config.toml
num_hidden_layers = 8
hidden_size = 256
num_attention_heads = 4
num_key_value_heads = 4
head_dim = 64
intermediate_size = 1024
vocab_size = 2048
hidden_act = "relu"
norm = "layernorm"
norm_place = "pre"
norm_eps = 1e-05
positions = "learned"
qk_norm = false
attn_scale = 0.125
bias = "none"
tie_word_embeddings = true
parallel_block = false
init = "trunc"
init_std_qkv = 0.0421
init_std_o = 0.0421
init_std_up = 0.0421
init_std_down = 0.0
optimizer = "cautious_adamw"
learning_rate = 0.000879
beta1 = 0.9
beta2 = 0.98
weight_decay = 0.0
lr_head = 0.00458
max_grad_norm = 1.0
warmup_steps = 336
schedule = "wsd"
decay_fraction = 0.729
decay_shape = "pow"
final_lr_fraction = 0.1
batch_tokens = 32768
max_seq_len = 768
doc_mask = true
z_loss = 0.0001
train_tokens = 214100000
max_steps = 6534
dataset = "wikipedia_en"
MLP neurons of a small language model. Each row is named by its layer, matrix (up: input weights; down: output weights) and neuron, and shows model dimensions 80-175. Each number is 128 + 32 x the weight over its row's rms, rounded and kept within 0 to 255.
After each neuron's rows, "fires on" lists the tokens most often at its 100 highest values on Wikipedia text that the model never trained on. A number after a token or word is its count.

L3.up472 [ 85 159 115 119  74  96 165  86  93 115  73 187 189 103 158 129 145  84 133 143 116 151 156  77 129 193  93 101 100 120 154 141 103 132 119 148 121 128 166 111 126  87 152 112  60 162 165 166 204 148 120 127 155 153  90 107 165 115 121 102  93 146 146 151 161  88 145  85 103 177 176 123 121 138 152 101 108 101 120 128 117 114 149 130 129  80 129 177 141  96 163  78 131 168 195 132]
L3.down472 [156 118 193 130 136 133 161 130 168 139 122 112 119 156  71  80 129 129 152 113 187 107 149 156 148 153  96  86 106  92 113 122 143 143  90 116 118  96 129 133 115  74  97 155 125 135 115  83 189 137 126 137 122 115 131 145 132 126 138 144 150 112 188 106 118 105  92 155 100 105 119 177 139 129  69 114 117 110  77 157 129  55 125 103 207 110 130  53 143 170 101 189 191  81 101 148]
fires on: " they" 26, " Fl" 19, " fl" 12, " They" 8

L3.up511 [161 130  82 136 159 142 163  46  87 115  97 146 144 122 120  69 136 100 139 197 120 160 176 137 135 155 103 122 117 162 100 119 123 114  66 191 167  97 128 115 121 115  99 161 145 147 147 111  86 102 159 119 123 133 176  92 104  97  75 147 167 153 108 129 108 102 154 115 150 128  72 108  88 188  81 126  88 140 159 133 179 113 155  44  69 119 149 160 105 144 156 128 162 136 122 127]
L3.down511 [148 115 140  78 104 119 101 177 118 151 164 148 125 125 189  82  99 126 150 119 170  80  84 140 147 122 111  42 153 114 130 125 175 138 134 244 115 138 180  72 152 120 111 158  96 122  98  73 173 120 104 161 114 145 145 160 188 184 150 131 125 173 168 125 134 155 185 124 234 172 112 147 131 138 116  97 119 101 147 125 131 132 117 134 106 125 143 149  87 160 114 150 120 115 175 182]
fires on: "ve" 18, "ev" 16, " Qu" 14, "ubl" 10, " Pe" 7, "urn" 6

L3.up628 [116 164 122 106 104 135 135  94 121  96 184  89 149 101 104  90 140 177  88 110 116  95 161 110 130 145 149 119 104 105 130 105 103 140 171 154 130 118 146 171 117  78 130 165 143 168 151 158  74 198  95 154 130 127 171  78 136 119 130 114 104 126 171 103 167  63 132  68 127  79 129 103 136 114 158 123 156 146  67 178 142 173 118  88 108 106  66 192 168  68 151 152 151 124 113  92]
L3.down628 [125 107 129  41 153  96 114 161 158 149  80 114  88 144 150  92 170  90 119 128 200 135 128 147  30  91 101 166 135 172 112 123 158 112 115 138  87  93 147  96 113  21 179 122 131 119  98  55 118 130 119 133 124 109 178 147 133 130 105 158 147 176 147  97  80  81 151 120 255 107 158 125 138 121  94  91 163 121 171 133 145  85 110  87  94 155 134 161 136 141 112 126 115 138 182 186]
fires on: "\"" 64, "'" 17, " |" 5, "'," 4

L3.up65 [ 87 125 172  83 190 120 159  88 115 124 100 129 135  91 126 150 115 121 141 156 117 148 144  83 172 186  96  75 116  86 152 145 102  98 105 134 125 150  89  96  99  77 127 121 132 144 159 101 150 144 126 167 170 139 117 123 105  96 150 131 116 217 166 110 192  94 123 111 114 155 105 169 161 115 141 123 147  49 146 152 122  73 114 132 125  91 100 109 179 113 136 169 171  91 144  65]
L3.down65 [104 137  96  65 133 123 143 123 162 108  92  42  99 164 156 132 143 116 151 194 133  98 108 109  87  93 126  94 123  88 107 154  82  66 136  92 102 130 151 133 132  54 146  97  88 136 111 118 129  95 113 154 115 137 123  92 134 120 102 119 150 133 182 108 142 146 177 139 255 102 171 175 135 146 149 153 107 159 125 119 129  74 142 171  86 174 118 146 119 179  71 112  92 174 131 171]
fires on: " G" 43, "==\n" 21, "==\n\n" 10, ".\n\n" 8, " (" 6, " I" 6

L3.up604 [114 162 146 115 162  76 133 112 111 110 133 124 101 144 163 162 121 160 144 122 102 131 109  97 159 120 117 108 148  94 122 173  86 160 115 126 108 187  54  66 122 122 177 148 145  85 162  86 157 100 160 145 103 132 128 118  92 160  96 101 121 219 147 135 142 102  82 179  79 119 153 118 151 122 175 162 135 129 170 182 135 127 170 173 132  61 130  73 145 123 162 146 127 137 142 107]
L3.down604 [154 102 107 173 118 126 170 145 151 108 142  35 127 182  92 121 123 126 147 131 131 127 111 121  95  68 148 166 106 156 142 134 110 135 137 153  83 169 135 128 125 167 138  86 141 106 188 161 126 104 148 123 143 121  69 112  79 119 143 174 123 109 128  97 142 114 134 132 161 100 136 124 139 142 157 154 148  67 140 140 133 116 204 143 101 142  90 153  72 106  81 135  76 109 121 151]
fires on: "–" 30, "us" 24, "/" 22, "is" 19, " bus" 4

L3.up632 [109 124 139 129 124 132 106 160 122  98 132 135  90 116 136 175 126 142 129 117 114 156  74 157 148 134 120  96 158  86 141 163 121 190 125 130  97 132 159 152 120 161 122 149 184 143 133 186 128 175 194 163 144 102 182  72 204 165 119 131  79 180 116  94  50 102  85  82  94  95 117  97 169 111 114 115 115 159 173 110  94  96 153 133 126  99 112 110  91 115 133  95 153 172 175 136]
L3.down632 [125 103  86 185 125 117 157 136  84 125 101 165 221  90 132 116 166  88 114 129 158  81  91 123 106 125 153 104 174 138 146 146 121 108 114 112 109  80 210  99 101  88  99 148 138 151 160  85 149 126 106 128  35 104  96 145 104 119 203 160 176 111 127 162 134 153 159 169 141 166 135 170 135 113 122 181 177  54  90 156  86 150 123 128 177 138  95 150 129 146 146 124 104 139 141 132]
fires on: "P" 40, "E" 23, "N" 7, "M" 7, "S" 5

L3.up626 [153 149  98  98 113  43  94  92  89 123 154 124 131  79 124 152 133 125  80 117 151  47 143 113  89 171 151 135 171 163 190 100 131 154 142 177 105 114 131  97 124 114 141 157 111 120  94 123 101 101 138 136 121 133 137 141 128 161 109 107 104 133 129  84 163 161 112 152 148 156 138 119 187 150 171 105 171 155 130  78  97  87 169 114 163 183 115 112  57  85  95 126 113 125 120 100]
L3.down626 [111  88 115 143 172 128 104 120 141  75 124  74 107 124 110  93 106 134 108 206 114 127 126 167 128  96 119 110 125 155 123 158 126 137 144 131  33 106 114 104 158 167  96  95 100 155 225 141 215 182  97 135  65 130 118 137 151 113 133 160 134 146  80 176 169 129 160 120 113 135 141 110 137 130 109 141 101 130 107  95 120 159 159  92 171 130  76 136 121 138 154 131 127 183 115 166]
fires on: "ident" 29, " such" 23, "ail" 10, "ous" 10, "ert" 10, "irect" 5

L3.up609 [ 81 151 132 159  71 122 143 143 117 126  97 166 161 113 139 153  85 178 120 146 114  57 126 121 102 209 185 133 158 137  89 119  82 131 103 120  99 164  75 101  98  78  67 151  82 147 149 100  98  91 124 159 131 124 135 187 118 116 133 131 124 101 172 148 136 168 112 131 144 143 127  98  63 129 113 112 103  90 123 154 140  54 124  86 153 128 101 112  97  76 149 134 120 151 111 143]
L3.down609 [112 125  98 153 162 168 101  83 123  92 147 144 183 134 143 136 149 156  99 131  95  84 165 133  99 142 146 142 123 174 161 129 113 146 214 112 105  69 180 160 145 168 135 151 117 148 101 132 129 117 119  98 202  96 113  94 162 132 171 153 156 114 116 111 142 151  86 131 142 131  60  99 130 138 140 136 180 150 115 132 147 152 106  92 122 153 162 117 174 149  99 148  97  93 127 104]
fires on: ":" 83, " |" 8

L3.up538 [ 87  41 123 131 121  97 117  85  87 117 142  66 197  99 139 110 137 124 167 157 157 132 160 153  95 138 165  99  87 151 132 138  99 182 112 133 117  84  74 152 106 129  56  97 129 109 135 111 120 126 118  65 151  77 141 135 148 146 129 121 119 121 151 184 173 147  88 122 113 174 119 140 140 161 137 139 141  67  86 119 155 126 135 132 118 128 144 100 105  73 210 133 134 159  97 156]
L3.down538 [161  93 121 150 122 124 180 117 121 110 172 116 120 159 146  80 161 115 149 137 123  67  89 131 186 117 150 113 108  75 101  91 127 144  67 125 119 107 139  96 212 107 120 143  68 130 113  97 167 145 136  70 144 110 159 149 113 116 148 114  72 175 104 163 121  71 136 129 107  95  44  84 137 157  83 126  95 109 102  85 156 129 183 166 121 107 109 150 130 105 120 121 110 126 155  73]
fires on: " |" 75, " " 7, " not" 4

L3.up997 [112 168  95 134 149 124 123 153 171  89 145  89  98 154 107 110 162 173 118 125 105 155 110 135 137 183 150 100 145 150  95 132  70 125 102 191 162 148 161 149 111 108  80 157 142 124  95 114 101 147 148 146 158 185 132 117 143 101 120 155 146 119 150 173 102  85 106 123 119  83 110 106 129 168 179 127 142 128 139 131 182 148 183  97  95 143 142 140  71 151 120 187  86 141 127 120]
L3.down997 [153 102 201  91 123 128 145 150 110 139  94 133 110 151 206 139 159 157 147 140 182 145 164 100 148 153 116  76 149  80  98  99 120 135 186 129 140 127  94 128  88 124 214 112 123 111 122 119 148  77 133 149  82 172 144 131 101 108 107 106  69 134 135 137 104 122 182 132 142  72 126 125 142 117  77  98 140 153 116 106 106 176 135  68 133 152 153 166 141 128 133 194 155 102 115 176]
fires on: "ubl" 23, "ev" 13, "M" 11, "V" 11, "em" 10, "erv" 7

L3.up539 [106  88  96 144 136  82  96 156 104  47 102 147 110 172 121  73 180 104 112 134 103 135 161 110  97  95 151 124 170 153 153 154  59 141 149 138 198 130 121 173 109 110  85 142 119 112 139 131  77 115 122 138 112  86 137  76 147 161 140 166 114  98 154 185 104 161 143  94 120 153 141 175  92 142  83 137 143 148 144 161  88 117  95  77 131  99  83  65  61 108 112 179  93 140 134 174]
L3.down539 [120 155 141 108 136  78 121 137 123 106 149 122  66 129 111 113 160 111 173 156 131 187 118  82 128  73 166 126 174  86 122 103 155 106 183  65 153 129 103 152 112 123  79 115 124 117 135 115  94 134 158 111  86  91  45 146 133 113 183  81 138 106 105 161 125 167 107 133 112 197 178 124 140 116 130 121 145 132 194 142 139  92 166 110 105 116 130 162 153 118 131 105  82 136 153 189]
fires on: " M" 48, " m" 37, " al" 11

L3.up721 [116 115  79 167 184 145 146 128 147 128 194 128 142 111 158 125 126  99 125 157 101 107 104 185 132 169 113  63 123 180 127  70 111 133  81 149 148  49 118 167 148 150 170 130 183 153 148 172 117 122 110 104 100 113 134 131 118 122  30 126 118 130 151 109 137  85  99 109 119 132  77 190 170  91 174 123  81 130 106 178 106 124 118  66 129 163 100  95  69  94 103 106 108 123 130 123]
L3.down721 [ 86  49 150 116 118 152 133 106  79 120 165 136 147 127 108 118 154 110 146  96 108 119 130  95 174 134 101 122  63 102  90 127 154 146 179 104 175 101  69 113  97 111 101  93 140 154 107 151 116 130 107 145 118  83 105 143 132  95 105  89 156 149 171 149  91  89 178  85 105 176  85 133 142  77 143 124 162 154  79 143 109 132 187 129 133 174  93 149 128 166  43 132 180 140 158 115]
fires on: " th" 24, " sh" 23, " wh" 16, " Wh" 15, "Th" 10, " h" 4

L3.up767 [124 123  98 114 108 125 103 155  94  78  84  73 161 140 204 121 186 118 145 154 100 123 136 183 155 125 144  91 154 126 130 142 161 151 175 124 139 111 143 212 139 147 143 158 119 119 128 134 135 151 173 135 112  50 118 112 153 169 110 180  99 203 133 207 151 151 170  84  88 114 112 168 107 106 141 129  72  93  83 169 129 194  97 122 123 141 152 146 109 116 130 123 126 115 177 122]
L3.down767 [150 180 154 152  88 134 151 142 124  90 136 132 136 157  82 150  81 132 152  71 107 119 148 149 189 145 136 115 154 127 127 115  77 116  71 134 152  71 147 116 121  49 100 171 135 126 100  82 148 184  86 129  64 132  91 121 159 146 177 108 135 140 173 167 180 167 155 171 136 117 100 120 117 106  72 133 150 152 125 171  89 117  79 179 163 133 126 123 124  97 122 141 145 116 138  73]
fires on: " v" 30, " N" 12, "D" 4, " d" 4

L3.up51 [113 168 118 157 151 112 150  97 108  90 180  69 160  89 132 154 140 119 175  98 142 139 107  65 145 118 125  73  84 103 161  82 185 129 144 167 109 171 134 171 167 131 178  94 147 165 168 108 187 113 143  44 139 146 151 105 171 154 108 132 160 154 152  93 149  93 168 131 136 138 116 114 107 147  57 106  81 102 160 199 169 106 134  94  84 173 108 134 124 122  43 160 143 143 140 127]
L3.down51 [140  93 126 141  43  97 206 115 119 130 116 124 117 101  63 126 158  99 176 119 164 121 111 118 143 102 148 161 123 141 138 120 106 189 154 117 112 146 197 112 151 120 159 104 113 142 115  38 160 112  57 166 148  86 145 148 131 137 178 107 249  95 132 152 158 112 194  94 103 136 111 163 143 191 111 120 147 143 149 140 126 149 122 145 135 115 118 171  60 157  84  97 145 105 103 123]
fires on: "ly" 30, "ically" 12, "ally" 10, "ially" 10, " also" 8, "ually" 8

L3.up617 [115  77 133 159 151 102  86 206 126  85  94 155 161  89 171 122 131 134 122 105  79  68 125 129 135 152 137 139  99 110 116 114  86 172  77 126 135 149 133 128 158 117  46 144 116 123 178  85 123 137 194 139 128 151 102 107 127 158 101 118 143  98 133 130 102  85  54 145 140 115 158 136 107 104  83 148 175 108 101 141 116 138 139 126 103 138 145 154  89  98 184 148 176 113 169 169]
L3.down617 [158 135  96 171 149 117 125 106 121 167 147 171 112 103 120 177 138  95 148 105  64 144 153 112  77 100 103 135 136  92 135 147 170  80 114 151  90 139 154  83  94 125 101 102 138 110 178 175 174  89  93 105  97  99 137 116 128 128 121 116 163 169 116 122 130 122 128 131 148 107 110  97  90 185 176  78 112 111 132  81 198 117  53  96 124 114 152 121  75 124  83 149 114 130  83 107]
fires on: ":" 40, " |" 18, " Total" 7, " v" 6, "andid" 6, "ic" 4

L3.up562 [126 169 155 157 142 163  97 166 120 159 141 159 160  92 183 143 136 135 135 166  82 114 106 103 162 152 155  83 149 107 118 123  53 138  98 121 169 139 173 107  95 107 116  45 117 168 132 119  66 162 128 161 116 159 186  83 146 129 153 116 134 146 142 103 123 122 156 150 128  65 107 138 129 107 115 138 142 141 112 139 108 136 141 115  97 151  75  94 152  91 169  50 102  86 176 142]
L3.down562 [145  81 100  65  96 108 112 157  97 149 121 147 118 103 113 169 158  87 107 146 103 123 160 125 128  81  81 138 130 167 113 140 120 127 132  59 146 141 154 131 151 106 155 125 176 120 153 142 167 141 183 199  81 117 111 150 148 122 189  91 199 119 113 136  85 135 133 102 151 116 143 129 122 118  67 226 132 149 101 118  78 112 126 109 170 107 114 160 154 128 115 161 125 117 143 149]
fires on: "M" 39, "W" 30, "F" 9, "A" 9, "H" 6

L3.up232 [136 130 115 169 138 155 170  84 146 140  76 125 153  95 122 115 121 132 143 147  87  99 175 164 120 132 138  65 105 113  91 111 144 132 103 125 109  60 158 125 149 141 115 149 162 124 160 131 170 151 117  61 114 103  78 146 115 113 108 108 106 148 153 141 165  68 132 107  68 154  83 132 106  64  79 158 109 142 125 203 208 139 107 105 171 140 120 151 137 117 161 181  76 138 116 126]
L3.down232 [148 149 112 128 165 105 115 146  92 136 134  89  89 160  76  79 147 109 140 156 149 132 104  49 199 100 153 100  88 103 119 126 116 133 111 179 114 141 126 125 142 128 138  81 165 161 133 151 136 145 104 124 123 160 123 167 116  48 116 115 116 122 173 135  94 156  89 162 116 133  94 112  96  89  72 119 138 129  98  97 131 126 140 125 142 119 141 127 138 148 165 110  92  79 115 141]
fires on: " Th" 47, " Wh" 17, "Th" 14, "s" 7, "." 5

L3.up899 [132  96 111  89 163  83 135 117 152 146 175 137 140 128 115  89 107 128 158 132  66  85 137 150 205  99 108 119 136 129 129 116 187 181  99 165 133  96 168 156 137  98 167 179 170 199 112 149 100 109 137 109 156 163 187 161 112 115 131 133 103 127 134  71 140  97 130 199 131 138 100 147 155 111 147  98 163 123 103 175 115 122 184  52 154 149 120 141 109 129 146 150 156 160 119 122]
L3.down899 [167 102 106  95 168 111  85 125 121 142  76 125 145 130  52 145  98 103  70 124 140  84 124 138 114 153 168 148 106 152 139 166 112  79 200 100 112  55 166  94 103 178 131  88 116 168 159  91 156 124 141 120 148 122  88 143 147  90 147 149 205 158 135 128 180 170 179 134  98 122 115 121 178 127 149 155 126  54  63 126 143 112 202 125 155 160 139 149 171 127 167 121 121 134 158 156]
fires on: "art" 31, "ens" 15, "ert" 13, "ren" 13, "ret" 10, "ident" 5

L3.up178 [ 77 168 127 134 174 122  80 117 150  92 141  94 174 156 123 105 120 149 165 166 108 106 144 144 134 117 119 136 111 114 120 178 108 188 146 135 203 161  97 147 166 139  86 132 155 119 177 161 159 124 163  81 137 182 163 164 124 150 169 127 125 125 123 156 135 114 148 155 122  79 192 150 154 136 158 144 115 121 165 134 126 124 135 127 122 225  84 108  84 118 163 137 112 182  80 107]
L3.down178 [120 178 171 150 100 140 130 149 124 149 167 126 182 123 128  92 125 115 172 105 195 127  83 133 160 154 114  96  86  76 133 150 179 154 156  86 142 137 128  83 139 169  97 139 150 123 114  81  92 210 111 112 119  83 119  99 106  73 204 189  79 194  90 114 119 109 139 115 110 122 130  95 127 146 126  91 162 104 122  49 194 116 127  74 127  91 159  82  71 180 189 109 155 147 150 126]
fires on: " ind" 19, " Ch" 18, " ph" 14, " gen" 12, "echn" 9, " V" 9

L3.up335 [ 86 126  90 137 158 168 189  60 157 160 151 138  82 106 128  86 139 135 115 178 112 113 109 174 164 173 129 185 174 143 131 118  93 168  90 146  97 127 110  74  68  49  80 171 115 126  98 127 111 126 160 102 110 101 138 147 155 111  93  98 156 194 114 167 108 140 115 164  70  83  72 116 156 144 165 127  73 114 125  81 171 121 144 116 123 164 137 103  55  94 150 180 148 146 159  91]
L3.down335 [167 132 109 165 117 133 109 100 117 185 132 106  64 124 104 107 106 138 124 126  67 163 143 129 151 136 128 176 135 182 145  98 127 156 117 117 100  93 127 179 121  97 146 172 102  94  75 153  86 106 142 118 117 171  81 158  76  56 113 175 123 148 132 155 138 140  94  92 136 109 156 134  90 106 147 121 128  77 136  98  86 160  73 131 121 124 148 137 104 121 151  47 167 137 144  97]
fires on: " elect" 20, " And" 15, " App" 14, " app" 10, " ret" 7, " ent" 6

L3.up264 [ 85 147 177 133 123 141 165  80 136 108 105 122 129  72 115 115 155 120 173 140  84 118 155  91 161 197 134 139  98 141 141 192 146 150 117 102 126 154 118 108 106  94 135 120 133 173 139 127 132 104 140 130 137 147 141 142 117 182 152  96 167 191  75 149 191 137  96 123 129 149 160 136 187 152 139 142  90 145 144 183 170 145  92 118 125 110 164 166  82 151 173 116 100 141 131 168]
L3.down264 [164 157 134 132 105  82 151 135 126 198 197 115 147 120 129 111 130 185 129  90 182  95 155 143 126 135  52 167 142 155 120 145 100 111 114  71 114  82 160 113 109  55 121  74 142 117  72  78  67 164  99 147  89 144  66 128 135 149 156 132  97 109 173  95 154 129  98  95 158  89 122 172 129 130  69 161 207 119 124 107 187 149 152 106 109 122 147 104 101 108 101 133 132 128 130 125]
fires on: " Fl" 19, " fl" 17, " l" 16, " d" 12, " L" 11, "°" 10

L3.up661 [116 173 165 127 222  72 142 153 135 125  96 137 107 102 128 152 184 142 115  97  57 131 162  66 133 135  38 109 105 143 173 128 127 136 180 126 171 197  51 121  76 112 114 197 145 136 148 154 144 132 130 124 143  93 194 150 106 157 134 142 156 182 143  90 144 118 123 160 139 127 107 173 110 123 136 109 134  69 134 139  79 197 147 130 145 137 171  91 149 118 152 183 166 141 139 157]
L3.down661 [108 107 119 144 150  68 166 177 120 101  56 131  88 139 140 140  79 121 108 136  92 160  76 161 109 153 132 106 123 132 104 169  71  90 157 137 108  98  84  77 159 110 154 116 119 114  88 105 134  87 122 121 156 106 147 104  83 151  62 164 109 180 179 129 102 168 159 129 142 112 105 134  99 143 171 158 147 110 105 148 166 188 186 146  86 137 132 120 149 127 139 123  82 137 117 157]
fires on: "–" 47, "-" 29, " dis" 10, " (" 7

L3.up48 [ 83 110 176 116 145 108 146  86 135 152 170 134 176  77 117 167 134 156 127 113  95 139 106 161 115 120 170  94  67 129 153 163  60 126 152 174 152 117 124 100  98 156 149 104 141 100 136 188 138 149 122 133 161 123 172 157 125 180 125 143 153 112 141 165 109 135 103 149 144 172 104 118 175 178 123 154 102 111  78 184 205  97 153 119  80 106 135 109 118  49 131 189 129  68 105 105]
L3.down48 [129 161 120 114  93 135 187 144 181 169 158 136 153 104 184  67 132 117  92 121 121 144 109 177 130 112 132 108 137  72 111  97 113 170 103 183 135  96 191  96 105  52 157 139 124 126 109 104  67 168 140  99 138 141 129 147  72  98  59 122 132 143 111 103 128 130 180  98 101 102 138 175 183 140 153 144  72  82 133 117 129  61 207 102 161 100  86 155 155 111 140 117 127 112 169 141]
fires on: " |" 98

L3.up552 [124 124  84 113 116 152 169 138 123 154 162 102 117  65 120  90 139 186  96 137  73 115 104  83 126 160 141  73 126 121 135 143 169 140 128 185 141 141  98 176 109  84 136 179 166 167 131 139 123 165 113 159 168  89 115 109  28 130 171 152 132 120 146 127 124 146 128 106  85 132 151 163  62  46  66 123 103  70 156 130 146 136 180 181 167 109 138 165 126 141  87 153 165 138  47 132]
L3.down552 [108 121 159  91 117 105 207 135 129 112 157 132  84  94 118 132  99 118 100 116 133 105 141 224  86 146 109 185  96 124  93 111 115 108 128 164 132 101 144 106 152  28 138 138  92  92  83  77 174 161  87 163 100 145 105 116 186 169 123 129 117 170 131 115  89 120 161 114 255 144 163  90 131 135 143  75 158 123 144 129 174  96 107 123 171  73 134  92 163 153 136 131 117 112 106 141]
fires on: "." 79, ")" 11, "'" 8

L3.up629 [ 77 142 155 106 144 142 141 114 137 103 188  99 118 110 149 150 114 185  53 133 129 131 111 110  90  89 186  47  95 117 163 115 123 120 205 120 126 146  76 138 122  85 136 121 175 158 185 189 151 132 143 112 167 149 150  84  96 149 162 136 155 135 164 144 107 134 147 126 149 119 202 151 143  88 129  64 154  82 143 181 153 127 179 130 144  44  95 107 110 101  60 154 187 163  86 105]
L3.down629 [ 91 118 139 128  96  86 127 151 132 151  95 108 142 122 112 161 115 131 146 179 151 166 114 202  69 120 124 129  83 166 116 145 110 111 197 173 100 118 205 126  69  83 105 152 123 118 101 134 184 123 109 147 153 135 122 158 153  93 174 189  89 111 161  54 119 123 165 160 204  96  82 130  89 124 172 142  63 113 159 101 151  94  83 138  99 144 111 134 143 155 108 129  85 148 144 144]
fires on: ")" 76, "\"" 13, ";" 4

L3.up138 [112 226  79 151 109  88 175 145 128 135 143  97 118  69 151 171 144 163 156 134 154  90 167 156 117 123 107  90 143 127 154  97 172 170  85 191 116 129 117 141 127 131 173  93 102 126 178 149 144  98 142 119 151 134 112 121 180 115 160  92  68 131 104 157 129  87  97  89 102 150  74  95  88  85 133  91 191 143 174 171 127 147 165 133  89 158  58 120 143 129 109 118 140 144 151 136]
L3.down138 [141  93 138 120 130 136 186 112 130 184  87 129 139  71 105 154 148 152 170 128 132 114 104 162 103 155 133 121 107 155 140 118 132 161 132  97  50 131  84  81 134 199 127 144  69 157  94  76  44  90 117 198 137  61 136 101 108 182 174 121 129 171  69 117 149  91 183  82 148 106 153 154 146 146 103  96 119 109 151 149 139 149  45 136 165  95  87 151 115 123 136 153 115 135  99 104]
fires on: " and" 40, "ually" 12, " later" 9, " also" 9, " had" 8, "ently" 4

L3.up631 [116 164 185 169 181 136 137 116 102  74 113 149 170  93 104 150 121 171 143 135  85 126 139 125  89 169  69 110 129 112 130 175 140 182 144 112 123 179 112  97 113  96 131 189  99  65  92 141  84 116 205 113 157 139 137 100 112 123 115 110 124 180 176 132 113  94 116 151 128 150 158 139 117  91 131 172  82 120 167 161  88 134 150 119  78 130 147 168 148  78 140 130 107 115  67 106]
L3.down631 [ 91 148 140 184 195 116 186 146 176  62 109 143 137 165 144 152 152  82 135 117 120 170  90 179 121 130 146 203 151 118 152 114 165 151 113  80 122 128 132 108 120 128 160 140 143 110 146 129 122  89 110 118 105  96 145  93  91 165  96 154 110 157 128  98 127 152 158 136 134 131 103 123 137 131 196 147 145 131 135 151 127 202 126 133  85 183 125  84 150 124 114 142  97 155 129 149]
fires on: "–" 100

L3.up892 [ 84 120 107  88 135 159  88 128 106 112 125 155 161 124 134 109 122 145 186 153  45 117 136  99  99  93 198  62 146 157  86  97  79 142 130 142 158 117 124 151 103 124 113 106 143 100 109 184 125 128 104  91  94 122 115  97 109 135 163 136 131 157 151 140  88  96 114 156 156 151 126 155  92 109  85 127 153 127 127 150 175  88  85 159  92 151 119 109 125  81 126 131 105 155 152 170]
L3.down892 [109  53 157  74 181 109 134 150 111  98 104 143 139 132 149 159 112 126 124 154 131 166 138 137 104  98  94 143 168 123  59 128 118  99 110  90 131 130 187 157 133 113 151 105 177 139 148 173 129 110 114 148 102 127 142 110 135 127 131  98 153 131 156 128 117 196 133  97 120 174 140  86 148 188 111 186 187  92 166 132 119 131 143  99 103 122 112 140 153 135  94 135 121  98 164 132]
fires on: "M" 46, " M" 39, "F" 5

L3.up615 [110 135  86 122 204 133 128 168 111 145  88 140 109  93 147 130 151 112 168 118 105 169 131 133 117 131 111 119 149 105 112  57 145 127 120  97 121 138 147 172 102 188 126 114  82 118 135 103  92 170 142 109 132 125 118  95 145 143 134 115  54 181 141 133  56 115 115 186 112 158 106 139 106 136  96 136  83  90 119 162 148  71 159 155 119  78 100 119 144  60 188 156 118 113 157  89]
L3.down615 [ 88 100  91  53 124 214 109 119 115 110 199 143 118 143  91 132 177 164 143 120 210 156 130 180 101 113 184 149 134 147 122 160 114 158 122 143 156 107 169 147 188 114  83 135 156  96  70 140 125 122 148 158  66 140 108  98 105  86 183 160 121 151 106  64 151 148 120 153 108 156  96 158 125  81 145 102 161 112 169 129 143 129  47  82 179 181 111 138 128 160 130  91 144  83 122 111]
fires on: "N" 35, "te" 24, "ed" 14, "E" 7

L3.up283 [129 136 125 116  99 132 153 143 122 105 178 173  99 136 175 125 137 137 133 156 126 144 104 149 109 115 174 101 140 195 153  94 153 158 132 110 157  94  73 167  92  98 143 117 165 128 160 114 160  35 143 153 135 107 136 131  98 141  82 148 129 111 161 110 170  29 116 146 141 154 153 130 101 101 143 134 132 158 186 164  94 100 168  77 114 132  82 121 121 134 170 119 142 151 133 152]
L3.down283 [ 59 109 154  66 124  90 180  94 117 117 216 133 170 123  90 109 141 115 105 124 144  91 192  97 123 103 130 129  87  80 168 136  91  84 128  56 125 151 118 122 184 104 149 106 102 136 113 123 115 166 181 125 137 117 155 115 118 190 111 132  87 114 158 120 135  59 154 121 156 127 182 101 134 106 172 143 115  94 182 140 128 176  59 137 136 129 138 163 133 144 220  54  84 144  91 182]
fires on: " X" 24, "]" 9, " as" 9, " As" 8, " British" 7, " His" 6

L3.up13 [129 149 140 136 157  86  98 150 105  75 163 101 152  97 145  96 130 143  98  75 133 137 146  77 149 185 169  73 124 150 117 116 114 111 118 145 215 154 136 165 120 126 113 153  93 131  49 135 155 128 111 145 148 145 101 111 159 169 194 141 112 128 123 187 143 167 158 118  96 151  92 177 110 113 144  96 162 116 128 187 140 149 137 141 158 137  85 120 112  82 129 143  92 102 122 154]
L3.down13 [100  88 154 142 164 118 132 141 170 113 154  85  98 140  98 192 114  89 122 180 168 173 158 171 168 105 145 165 170 136  66 123 111  96 125 104 146 140 152 101 111  91  97 154 142 146  99  94 171 174 118 149  80  99 124 104 138 129 188 146 165 110 169  84 149 167 117 149 112 137 110  66 121 154  60  79  95  78 154 157 128  81  97 102 119  88  74 104  73 126 128 102 117 143  88 107]
fires on: " N" 99

L3.up828 [ 98 146 155 150 111 161  96 114 115  95 170 189 178 125 120 160 141 176 159 136  46 126 190 159 109 145 155 169 112 164 106 115 131 165  84 127  81 145 106 136 132 129 121  87 104 123 141 108 136 173 150  74 143 152 128 156 105 122 127 126 130 116 169 100 137 103  74 133 108 137 142 116 128 106 116 152 154 100 112 146 151  98 160  97 151 196  73 126  84  91 146 120 123 181 105 134]
L3.down828 [118  59 139 179  97  61 167 124 165 161 174  81 135 111 118 138 153  84 113  98 128 183 138 138 143 128  86 168 132 132 116 173 147  81 202 110 126 173  66 131 140 136 130 161 127 133 151 136 107 117 156 139 134 146 139 105 115 129 152  95 192  93 141 138 159 153 115 137 108 110 107 127 109 128 147 116 142 143  62 121 160 127  46  48 136 138 186 181 141 128 101 124 104 128  85 138]
fires on: "," 71, ":" 8